Part of a small language model's weights.
Training: a variant of Muon for these matrices, 503M tokens, 3835 steps.
MLP neurons of a small language model. Each row is named by its layer, matrix (down: output weights) and neuron, and shows model dimensions 144-207. Each number is 200 + 40 x the weight over its row's rms, rounded and kept within 0 to 999.
After each neuron's rows, "fires before" lists the tokens most often just after its 100 highest values on Wikipedia text that the model never trained on.

L6.down324,161,204,202,277,141,162,198,211,192,132,158,179,240,218,146,201,149,319,252,202,225,231,163,194,236,194,125,242,164,155,264,213,246,160,149,241,270,181,102,252,197,158,187,215,157,218,221,144,200,225,212,170,152,236,297,267,222,169,166,240,229,117,108,176
fires before: "=", "\n"

L6.down421,160,157,155,212,254,204,156,143,219,207,234,98,229,230,221,254,220,220,254,213,213,182,165,215,171,215,167,260,203,172,172,232,168,166,201,239,220,178,187,188,214,309,160,178,222,146,268,170,171,239,182,188,269,221,275,191,268,129,247,176,213,204,243,249
fires before: "\n\n", " The", "=", " In", " He"

L6.down850,161,232,215,169,180,130,162,218,143,241,168,188,234,273,187,195,194,249,211,270,231,151,255,282,195,224,162,161,174,138,264,270,205,191,217,244,160,227,186,197,184,222,216,170,185,217,140,132,224,230,241,194,203,288,186,298,214,173,187,138,188,192,181,229
fires before: " the", " his", " one", " three", " a"

L6.down523,227,234,185,215,166,206,210,163,222,193,90,173,244,184,128,211,227,277,155,287,256,250,263,261,150,210,111,172,194,188,200,185,173,228,178,197,229,280,201,228,159,196,204,213,238,179,202,224,185,136,200,168,203,155,163,128,138,248,186,242,180,284,226,126
fires before: "s", "=", "t", "har", "ography", "ed"

L6.down158,203,232,229,129,192,244,152,239,201,285,246,201,145,214,228,235,215,215,163,285,188,139,180,200,112,219,230,202,186,228,159,131,212,190,239,219,248,190,194,212,200,189,125,241,227,218,183,262,128,143,161,228,223,164,175,219,170,197,202,235,150,124,219,121
fires before: "s"

L2.down1082,188,245,96,240,209,256,182,267,131,139,170,258,170,205,190,163,164,227,211,195,205,176,173,216,222,162,215,235,230,191,144,146,219,230,224,183,200,295,110,308,229,164,185,187,232,234,148,116,193,201,222,239,193,229,223,257,209,218,238,223,167,145,151,188
fires before: "\n", "  ", " —"

L6.down585,102,181,124,217,170,162,182,186,172,186,144,276,239,237,150,195,148,185,165,186,204,149,169,175,270,191,204,206,219,286,229,258,214,229,162,176,159,170,217,103,294,134,310,193,232,253,217,192,242,232,229,169,224,148,180,262,150,195,205,221,128,168,147,218
fires before: " |", "\n", " %", " a"

L6.down197,135,185,211,149,141,113,192,205,234,196,147,217,174,193,192,224,230,257,184,198,212,96,195,206,197,120,243,205,188,190,194,249,186,133,182,193,170,131,212,235,213,121,208,330,219,184,157,170,232,230,170,232,167,236,173,160,219,223,159,193,225,231,149,174
fires before: "=", " the", " his", " which"

L6.down1091,230,193,250,210,109,178,179,239,178,204,150,197,149,187,205,182,322,218,232,161,154,180,226,209,246,248,204,211,132,187,171,188,150,213,240,154,179,214,201,216,231,208,247,179,252,213,181,231,165,224,282,218,212,97,193,163,143,225,191,189,207,179,202,195
fires before: " |", "-", " zone", "in"

L2.down297,149,176,146,247,265,158,246,174,198,154,268,205,130,192,160,181,183,191,196,126,156,262,207,217,146,204,212,239,236,187,130,196,182,215,256,240,197,257,136,179,158,139,166,135,169,186,207,170,269,200,182,204,208,153,170,193,193,252,124,177,214,198,252,277
fires before: ",", ".", " and", " in", " ("

L6.down704,216,173,285,184,183,256,255,219,191,220,197,179,231,200,166,153,215,193,260,175,203,264,248,263,152,278,201,222,207,216,210,237,142,136,143,185,205,220,262,260,163,193,179,201,203,184,122,172,211,192,180,197,143,164,308,233,240,192,130,205,202,217,242,270
fires before: " |", "-"

L6.down665,141,165,154,209,171,186,176,246,212,245,184,270,232,219,201,203,194,201,203,215,183,210,219,204,250,235,197,180,193,181,168,180,116,137,202,133,148,256,167,179,167,168,159,131,156,209,172,148,141,181,237,205,206,163,226,220,161,192,219,213,177,206,205,214
fires before: "="

L6.down879,147,251,202,196,254,197,231,272,194,180,222,268,229,198,214,243,217,154,154,106,206,233,180,157,247,246,214,198,171,279,177,184,206,227,197,244,166,223,193,185,236,227,243,172,223,174,174,252,196,181,150,246,139,168,203,115,179,263,168,271,286,245,247,140
fires before: " |", "–"

L6.down282,242,133,239,241,175,158,217,231,288,200,198,123,189,238,242,161,210,127,149,229,183,287,224,224,181,163,212,203,219,149,196,302,42,217,207,212,246,205,181,166,215,187,216,153,192,232,166,146,164,119,225,237,172,150,202,197,279,190,243,237,203,240,175,216
fires before: "=", "\n", "\n\n"

L2.down37,159,184,214,197,154,280,231,181,280,208,232,143,252,207,235,191,151,196,157,205,197,198,227,154,200,204,264,219,171,209,187,199,170,186,206,134,173,166,213,197,247,106,201,245,173,213,197,158,236,261,178,143,174,159,257,144,236,194,152,282,266,233,259,277
fires before: " the", "un", " his", "hen"

L6.down708,254,172,188,196,218,168,210,298,225,196,175,114,207,197,155,161,142,288,126,248,171,181,229,161,334,161,187,103,242,260,201,173,204,245,215,235,248,175,172,198,242,227,201,232,203,186,199,195,191,154,154,178,191,96,246,193,177,197,193,140,141,258,169,225
fires before: ",", ".", " |"

L6.down759,134,175,246,190,188,109,224,125,247,191,125,187,241,257,158,165,188,153,130,193,172,195,140,193,171,244,190,195,199,239,217,244,164,183,142,212,141,231,235,183,198,207,305,166,261,197,205,208,190,201,267,141,180,145,126,258,269,189,218,210,129,162,188,155
fires before: " the", " his", " which"

L6.down278,187,205,126,293,242,208,243,137,192,189,198,227,238,172,207,200,129,259,226,147,174,253,174,172,188,212,214,247,203,239,132,142,195,250,217,183,200,188,159,210,231,183,193,152,189,197,178,167,172,210,243,208,203,222,189,334,191,196,226,202,180,202,228,236
fires before: "\n", "\n\n", "=", " The"

L6.down671,173,254,257,165,234,168,177,176,101,248,189,159,192,134,179,239,263,215,203,201,231,298,214,233,174,185,249,194,253,140,154,178,202,225,208,191,176,280,207,196,177,185,186,195,233,231,197,196,261,209,235,220,188,236,166,207,274,249,224,145,191,227,164,181
fires before: "=", "\n\n", " The"

L6.down1157,164,187,213,241,197,205,182,212,263,252,110,250,280,148,191,239,226,149,300,199,171,75,215,189,229,234,246,178,179,196,227,163,168,125,248,193,216,191,146,246,167,203,290,209,210,153,200,147,193,191,163,219,232,152,231,194,203,183,255,132,189,179,210,192
fires before: " |", ".", " (", "\n"

L6.down533,220,132,215,200,242,284,198,222,218,240,240,250,181,202,185,179,196,176,249,193,171,179,180,271,191,227,207,208,218,219,174,177,202,126,196,232,191,200,238,183,166,202,272,169,215,270,224,172,228,195,271,158,281,164,141,207,127,219,143,113,180,248,159,190
fires before: "/", " (", " |", ")", ".", "8"

L2.down1009,212,282,215,198,259,204,189,210,247,244,236,176,201,232,185,201,162,194,169,213,207,182,224,216,227,214,173,193,284,187,237,168,193,116,197,225,106,237,238,255,214,181,206,202,223,194,139,176,210,218,187,246,156,147,186,236,223,171,203,225,163,189,211,254
fires before: " the", " his", " residents"

L2.down1184,196,245,204,259,170,210,165,240,155,232,171,172,112,254,208,274,169,242,163,287,158,213,269,218,173,154,241,201,140,174,286,217,140,194,141,227,187,190,178,253,226,199,168,158,235,195,223,130,138,210,162,76,199,137,213,221,192,252,190,212,213,219,207,221
fires before: "=", " the"

L6.down1102,176,213,134,252,193,179,263,148,211,221,183,182,245,223,215,200,143,211,234,223,177,217,163,229,157,274,200,156,261,162,199,218,241,203,151,154,224,173,214,250,185,186,205,159,261,220,235,203,215,201,167,124,178,214,271,268,263,240,255,215,231,209,261,240
fires before: "\n\n", "\n", " The"

L6.down1225,240,214,167,115,232,184,203,206,197,256,128,191,202,262,160,343,191,205,154,202,193,217,226,213,170,166,204,212,152,180,212,177,227,181,210,236,206,207,223,195,156,265,201,250,277,210,200,188,161,169,201,129,149,197,127,181,210,190,210,188,221,238,238,210
fires before: ",", "  ", " to", " Votes", "\n"

L6.down94,247,173,206,220,197,234,183,245,188,214,165,162,204,248,237,238,257,221,184,155,186,282,233,185,190,88,236,189,140,188,239,218,213,215,137,148,181,201,198,141,261,218,179,208,127,179,211,222,213,225,178,135,208,253,211,217,235,174,147,84,275,254,145,135
fires before: "="

L6.down335,257,275,236,185,228,171,193,226,197,162,206,286,194,163,201,205,227,176,154,250,143,226,231,187,195,219,267,197,192,212,225,160,144,120,138,168,252,265,247,250,226,189,241,202,131,182,188,221,214,181,184,206,232,224,248,306,178,273,212,193,207,185,199,180
fires before: " the", ",", " he", " his", " she"

L6.down257,213,223,253,166,224,267,287,183,186,155,165,150,193,193,148,229,197,187,155,120,172,184,171,228,224,267,151,154,178,243,245,132,211,264,219,224,168,267,231,214,199,277,211,189,294,169,204,210,170,189,211,194,173,154,222,144,204,211,236,265,197,200,217,243
fires before: " |", "z", " (", ":", "\n"

L2.down164,240,253,209,209,233,147,184,139,180,177,214,185,185,155,210,118,259,261,167,184,216,162,211,213,213,240,181,278,169,230,136,217,213,159,195,155,169,236,188,209,264,212,171,174,179,239,218,265,165,171,186,222,136,283,186,226,189,151,177,243,181,143,105,197
fires before: "="

L2.down1180,179,260,165,113,160,315,217,261,195,242,102,185,178,182,215,301,150,134,212,164,195,212,224,130,143,182,196,192,228,201,220,193,268,182,278,153,149,235,202,285,204,247,234,264,241,228,232,184,134,175,230,169,173,243,228,193,157,213,169,190,220,217,201,223
fires before: "-"

L6.down624,198,248,173,228,144,197,263,200,293,212,203,229,201,107,212,217,269,189,250,271,267,204,154,167,200,229,217,222,226,259,190,168,195,216,222,244,249,192,190,121,192,157,213,241,137,134,214,242,202,240,237,162,182,152,208,176,259,177,190,225,139,245,193,192
fires before: " |", "+", "L"

L6.down1095,192,228,151,222,258,172,225,174,199,202,229,243,241,173,229,232,207,112,237,203,175,198,246,225,263,265,232,217,204,221,192,316,187,140,155,161,232,256,273,204,200,267,215,164,217,182,228,234,198,226,218,224,128,179,194,185,194,182,231,219,242,236,198,258
fires before: " |", "%", " (", "ni"

L6.down38,159,148,175,196,193,235,268,191,227,163,165,197,151,224,148,184,274,168,173,226,217,180,203,158,240,193,185,253,274,189,233,216,161,183,208,265,218,204,260,183,176,176,282,206,218,234,257,249,195,222,281,252,241,197,176,212,180,208,248,168,125,170,167,173
fires before: "s", "d", "  ", "ve", " |"